Weights of a small transformer language model: normalized queries and keys, 266M tokens.
MLP neurons of a small language model. Each row is named by its layer, matrix (up: input weights; down: output weights) and neuron, and shows model dimensions 96-287. Each number is 500 + 50 x the weight over its row's rms, rounded and kept within 0 to 999. Numbers have three digits each.
After each neuron's rows, "raises" lists the tokens whose logits its output raises most directly, leaving later layers aside.

L5.up457:442510489519542479491488472441472501573482508478475548437450435529526425513505445567575492582340424589585571488477350520521546419609483503554488498509583487487483455529557480514478576505533557518457529553489505528549555506469540495491504507540543472472515478572500491511481535540501498459478489419482517479553526624424472499390475443513581533532516454478499571539525464527424518439453556523541394437403577538503591499552452431489495456507488494574500528585478530392491520559535519424581568463474558528444518472419422446495537445479436432536527570547487396492618493501515478481
L5.down457:448523551499446458484528532506445488472474484502546435553581483575461537424419441507468606575476386471397458439584460505482551501606426560503484479472478506464541510528487495504495462493456492498608545443558419514448548412484456460407616514484535516493509559520489388576587493527529402483620623548500542457517460460515600528480544495558502432470576444528516557464418518459474522497505532513503454420516564632543544551392447517591504543426492487563490492452450505503488550622513491516430449365527503423450561550449431482539537394510535544495488509416507423504497474388452489482
raises: "to", "t", "ro", "tor", "tt"

L5.up1165:477420468458569540491598494567431500455572526538497483496516486559556528515395481544523525536444472467474486572585528497603531477508509497528524491513485524491497471510407494532521440556443498584517528578494500464460488448460452565468516542484498490542479521541451519549545453463540611460380510616489500595518509527514531418558497472515464573488599486546431505502453397469389496479516529570516488560461566543467424543519489544478527467469557434472551431599458577468492511581484408539656574518533582592528540456481481467492444527563566492498569478517490460440512561571545558547
L5.down1165:467472524531477463556546555480507537563505457446637507484561531460405549616423527521640534566443460471472522594495475516351481437486597496438447406545621500517449515495555496435491437464640521531572488582428502545429448523539456513496457553430439525516421504518424525567544497501511453515561528483543466510455503569492521520506482438495508561403521527499525466453567451547563430485462430576585527455433522524532433447432500463525484441497478509515541461497484503428513471565466504511604510502528491564482435483559499546543464349471464499551489489497555493477550519438504317460
raises: "ated", "ation", "ator", "ual", "ating"

L3.up284:464477466419436573490504441575430462497469566513528501553525471466454518541410527545515456504435440470455518464470557442509515422515477570454543480527525518554438462560420556501357591571507644566460527504644410394451550573518481410530505462424530494494541585593518466527564521550462526509472439566549573488455497402503502501517549405521554527418550521545481561509552540452538472484535433536548555437549514572499540503387564541495487447543450588539588647503502562459479588438579546550525488424590478464414457459518529451519464501583486437516435495497556431445461468475481404466
L3.down284:430357443548395481493500631484525474430522540459421521553448394530511503480463536482551614370502500538491587470440515500485441497525497462517496506517543485449543504547561558495511545572465425487531492437531498506526535544560480483502516437434528435524503479444542426498470449428542481392521521529508489458438499490545443415411437499508400478496529555544543545476504494380532411406514610545608525504519445522502512574476452452467474482528481459515469467468412550354423504492522516411428528431502570498468523522442592529476530450537504541467459440465574489489493378451509520425
raises: "pt", "rt", "st", "na", "ved"

L5.up978:456503546580493539501466523460464455474507550540494442522507519475640485423454459508506508548546521586531520540477574475540535405490528548508408556478488439450563463487411539532474642478590541530574535537576535488477542466559521545457491457507409468432493501499431598537610572492529555546453572514574569519569529575463493511382570535447493509556526500534534642503495481500512475563563591476451431528449452500494490471420580517465466541558532542558497407459518546411473541516579515464473470562512569486419492490529493570501551457448515567472543528453500488547425573527471584551
L5.down978:542538536524455546491493412499651430436479523439506493443599555507514492483422484435518451479557609537381491531503515477510474536536455410615511486543469481523418523482441415413465512471508483468377524508498576532552507524474576393451480509554567413451447411526403517516416519471532519452588537569487376486525509495466452474533485459559473496492479576479426499491418548458539559543527445541519607499454610526512534514463421513575523489517520466443481548505502450468547556474518588435522526478439466554538505453470471440431533526419451485474540538498482560514526582496506469511
raises: "ial", "ious", "ade", "ine", "ian"

L5.up1630:488593463596511527435459474506574515396450527497561417469520526407448580546475500480467486464573461554570441460495374539541502476510492412442459555488540520569480483533435503497487463452395538521507553583527549505510554505435459444506514516550423487501435512473453567446601391501537526458491545595526444526462569523484585478404530526485503492509556529388490558449495415447553575514433552473507431436458547468517450397469469545455591432486532467465519501442583531469476539482436556553535556547474535479489383519469438482448487502528547500493468495497463482447569483497516552494
L5.down1630:472489461554595447531404444438541512585553487523452566540482493496555515472533547509395486615575564462486501422436557461445488491512544620523529549524464423503521429530504503549469543407546550454592563484490559525482476532519436518434544484501544419470472514470521521526435534510456463551410528531454553473525527457530470491572491560500438552443461503589523487548525550516419480538455539494487591593561509445554576513472553529523420545505506526482458561510478465505525429516469460517600467488494516469558552538499512485581499487593419600507529483531475497473460605465574476552
raises: "es", "les", "ers", "ful", "line"

L5.up473:422490503453502494598536521453500489524512458416533481460439599553502569515471583611578536607457546552490501563487490503509551451533524503422509464499508516495528488519520466487503508537489569502540564553501544429484499562446448482523504590560467437483446512467349569569595525468470446557495509551431576593372514400547466489460629397384598496525519592434474467480497407569529466525482497461418588563421579534489469514531478491523477464539450477522484551466522414501504431527486513523553542533562531461395483573538572486534465557523536442476438494492547523482553491497483517535
L5.down473:509448523440525495540567512538528477562437515467502396519479537536476572434561530515453535492502470472460417487560592556539557459481563576458556415506462517423557536409440467532478457584448489486512483486407538551415552577520510539443496548560541545560548543463533509569507456448611477483394427466585589544432496464455503420448557483491428483495567488564552531521490495507615513519495437370426481454371406461532476427506477452571455491482535538521460613506502609562601424564512554492528462468494466387445503475568459506520446489522460469571486428503561466492573447448444433581
raises: "old", "now", "born", "ally", "script"

L5.up1345:520519487420494457424451567496575474586549549530443538476584551516408579546483433518564440518513536577574507425545539544599527571526449589482512514475609482549483450458566523458534607460425540442515461546535417469461487551426485445469532521526564528514555508454481515490456505410545524502434421581437432513430522481493561437481502377473496448448613589507472515524536427539440442479448527561430534466443586442475562528528448527553502528581537498485482523502541473509424419509488425476549517497625608505617561434501495567478418493479545506568498492410518528425526538519475463506
L5.down1345:404482418536400493498466454529535603486519487416479470510476444474549506579433544496501546470472540586548424502540469536476528506424615524548526443524540559541507493535569536549508543518555505506544559527576548546580454408491481497490510534484456503477485506522457513532561432548501436565416461541405517499519550572481466419553587519499485406442485534508607366501518550440396492486490456489468434567459457623507415539376493524463512568439569563492539467486519507524404456513505594623555470542559465504506587524510429370492540436513414528471537540600518532504501541547502447502
raises: "us", "e", "der", "er", "ion"

L5.up264:425507469529546500451503552433523427494513505477499480445555494467534422502488454505520589430553484448514574490565506516511554436551513532556480380500517514543561482567487540432427582433495436512488550543481510553525399484452497518468499481549406464532464527542414519493587537563555363500569500521504438530524515474460595533513602514510474522459566478454495532504414566562381484500514512491490549575559504583576378465543511594432516404418464413517549492451515664495456472532572375462500514450474531502489514451515494552560553360469519411531506499538462451523459489560517473468
L5.down264:412516486509460436502535558587483537513502438470547539501415459506484515566566501517504521494483528515623455525484468523497537546533555522464528570469522571487508567542550437489433484473512413458458555539526521568465495518571491510446460491514554573388433518554496424508415551548534478483538484552467470566489502606441384527538443474539515397490456544561492412449570474508506477486480439527518472523415601517509482590513479471608528510503461576459511496490509530483493480506478529486519427456531543535387585476630533469444553607511493505504494570567583469450466499515459497529
raises: "ated", "os", "shire", "ating", "ation"

L5.up1778:468475415459561553503598533449524462542468409530428525489508486415569480558462409486478494443459498606640490540443561558554464444505612450518454468515481448560548484481495464490457554466555411551562561480488503384540568509432483530436537575531492415466448528513506532590497488461385480503492590536475548396556456571470493554469455472452534538427566533578483520485523505453438457519505524523524470570487572559401604508509466522482561476505494506469604499464588562451439481516532501459584535446519533496472450486564486462478474404580505503464593461551497590557448474453478450428
L5.down1778:464565565491409520505484499479484569466435535544540457460551509496493465558461497465595504416532540434604469582544455529527497539490448480470473478441576549494526506496578427479453462423434503469428527552424596539500434469484524538501526468463491511503530566538485579471456472572547497518553391536478445508453562478453492473476572496572516379474532374503432485463460612433580603569458405439558516464516541553518542445391547511515461423479424510511446471443556486440510518540549560509458422529451496473506543578528411455458533486472451526458588572531450601547534562606591561505
raises: "u", "ian", "hi", "ual", "ious"

L5.up1293:398550422476502530521493445464564423446499488569558427472549508490531543505385441546483419499518461471452510520496500544522708466476593458515529474544516499556519504435452533472536569518438439541551580551507563471480489501443475565353527464494507504443456473569444477522480525485501473438532548570529454501496490448414463484489559460453486548508593551566550565478570476553468583469569620509541504614532479472496514568489473504465565508512515587549480530506542436457468538536439564507541510469503468448482534577549528492510535448456531509374502514542490456546488520512444382498
L5.down1293:515467590498461507586516442513427502396497500529511470515457576518461491411609520560468494487371569501499503505444425458513442484553440571539544536463541540501571430459432532463551447598595569432520522424507433516503469481514492478554469420475446587401515523506520398462440554428555459482555552477487567553468537528491517507516483472502457489451531532469578496469527507452460562518514477460479524518425624545633486456494548478527535441503463493609584448455535526463506512561542589528503462538478460415493530473464379345456400537551551564514443518515481521482522524491525433521
raises: "ful", "ral", "ment", "tri", "ive"

L5.up1266:516547451460500473492596505509553496511486483474489446490546470431461510552467545529472470454387484519545487469536395404539478531504473563356468467536560491512488488538504580608523570554494506527539507547525545501536516543423559528483545509543551416546506492483464598478596552514418480551503517607538469553528576524486540476445506542567474426495510639416454498489524447464447539476536629434541414463536451488467506499467513522569450515496528489481554505462595521517527460485517508541554413506409590534481509558513539502408530568491515445503402450499483460595523484497473554459
L5.down1266:569536504451557505519513511537545486648386454423460537494531448515481455457478508471557512503544469466500536532546471502488564454540618543550484486506462547573532513422445490486381449445554522422477441472519415446478469374522494609563420475538443499580460533456415424537498491505443463523520493438499553538329590503511528632472503523484507514512469459578471496518548426500501444556430489648573616411524487491562450525549549521568511497488498447508525493512479472523547555533601503444570594485424526489436509480530483535570534457562529492532551474527534460540542456492522509524
raises: "ton", "ted", "ve", "ting", "tor"

L3.up796:463475416534548471577483512521538420525441477506494509487572481433541536505495483545544463497524478560500337475577503528498585530515562561532486436497478488538476467491412443470535501456479566481481477629525568501461415514494531451483481582587495533546426493527517544581592579534500448451460477475507565502614483439442481550478502472547481542507484577473476485506579472662346500499450537500571512562449518536437507463517364562546494484512474413468505557563544514383583479568507492584489543486514396505515481485653580518531400490531533495420554473459494545472478475461494503478
L3.down796:506507452556503543559521421453527510434528441549496504434575535525552494487514544573496465509453503520582502467572560549487441575468521468555448479543555463486533395483601472569519529477484422600595473406475561451481485546572447556491485520425520436541443485553504532447481407477470534513520457454449497549499505568418497519523380557550521417471445478618428593379530461520484500512530484535520626421523522536452545475468550450522518504497603446520460521421510489479488488508452490409483532531540516524568527544407454578509565513425495530503494525498543430437530561426534493549
raises: "ical", "ie", "ix", "é", "ia"

L5.up7:450541421525457494478502482432464513527500532572616536520478489543548559516474481429496509506405485562509459475548503459479457541465530514430603463532501524483536538573472453506411531535445532524481468541529428579450462590468540484515458528549470536498396519506525422529543518474503345581570438540508479651558468487496558538384507517548499545564516525521440497507533451580540490483517436534550499535587521594502515450440499518486583497510518394539415422573503534501467488537556393519473454437521606475439508524535496553495560503451495424500404516493494530593491542496385502527
L5.down7:404431604459575459547622554506460450521474541487490431547532519440481550450491449635433559459497415471431585541570454536552524462644523493610524405545521440512460514489545534460480460563475530606446488554561517518557372478566476541438558473527449567499505470533477502617601518479511576497520532607490452471484488548533534480518579511474534498526518458520439442480451489571512488524520390552497484528473569519523542530514555457487444512600542488432541475499466483448514489531464405412397460555509483436573477502538465489540572551545490457552508526584509468426510439544508508514
raises: "ted", "ting", "s", "tion", "ant"

L3.up255:504483587533527571520547527503484446444550523492486520600526506521511456544453503485414469561480484455488495496516516441509620489425587487508512502571474487517472548584535538590492466615527534481498611549463503367494518546472514507441425552616485569559563540569522455480552553514552468443536539526440504549544577475513624465450597418523406393497595546520495512421565412472473537574540448562534488488440542504506466433507535520410431461535484486457593546578472499528499468459583501466570472453483488518526473543611494440540529422508442498543461488609535473556582490462462363539
L3.down255:501539470518478487417472473496419579443503503544403404578491519497505486548525465487507473429518561497682419525519495614476428466513450502424540442459535430520542494448463542538520508570510492593475487544493528485449465576519490537450583495459546467514528529537445469442484433442527481554512484505423457403521461578555491512468487546490470444515451463538531506480454465449430472528509475475507519541504437510549553415515575488565514473478555509494448479476520532521399426503481514618464467469428501476426512530450604440520552517613524492515513519483580588504500497540585541456
raises: "er", "ers", "way", "us", "ish"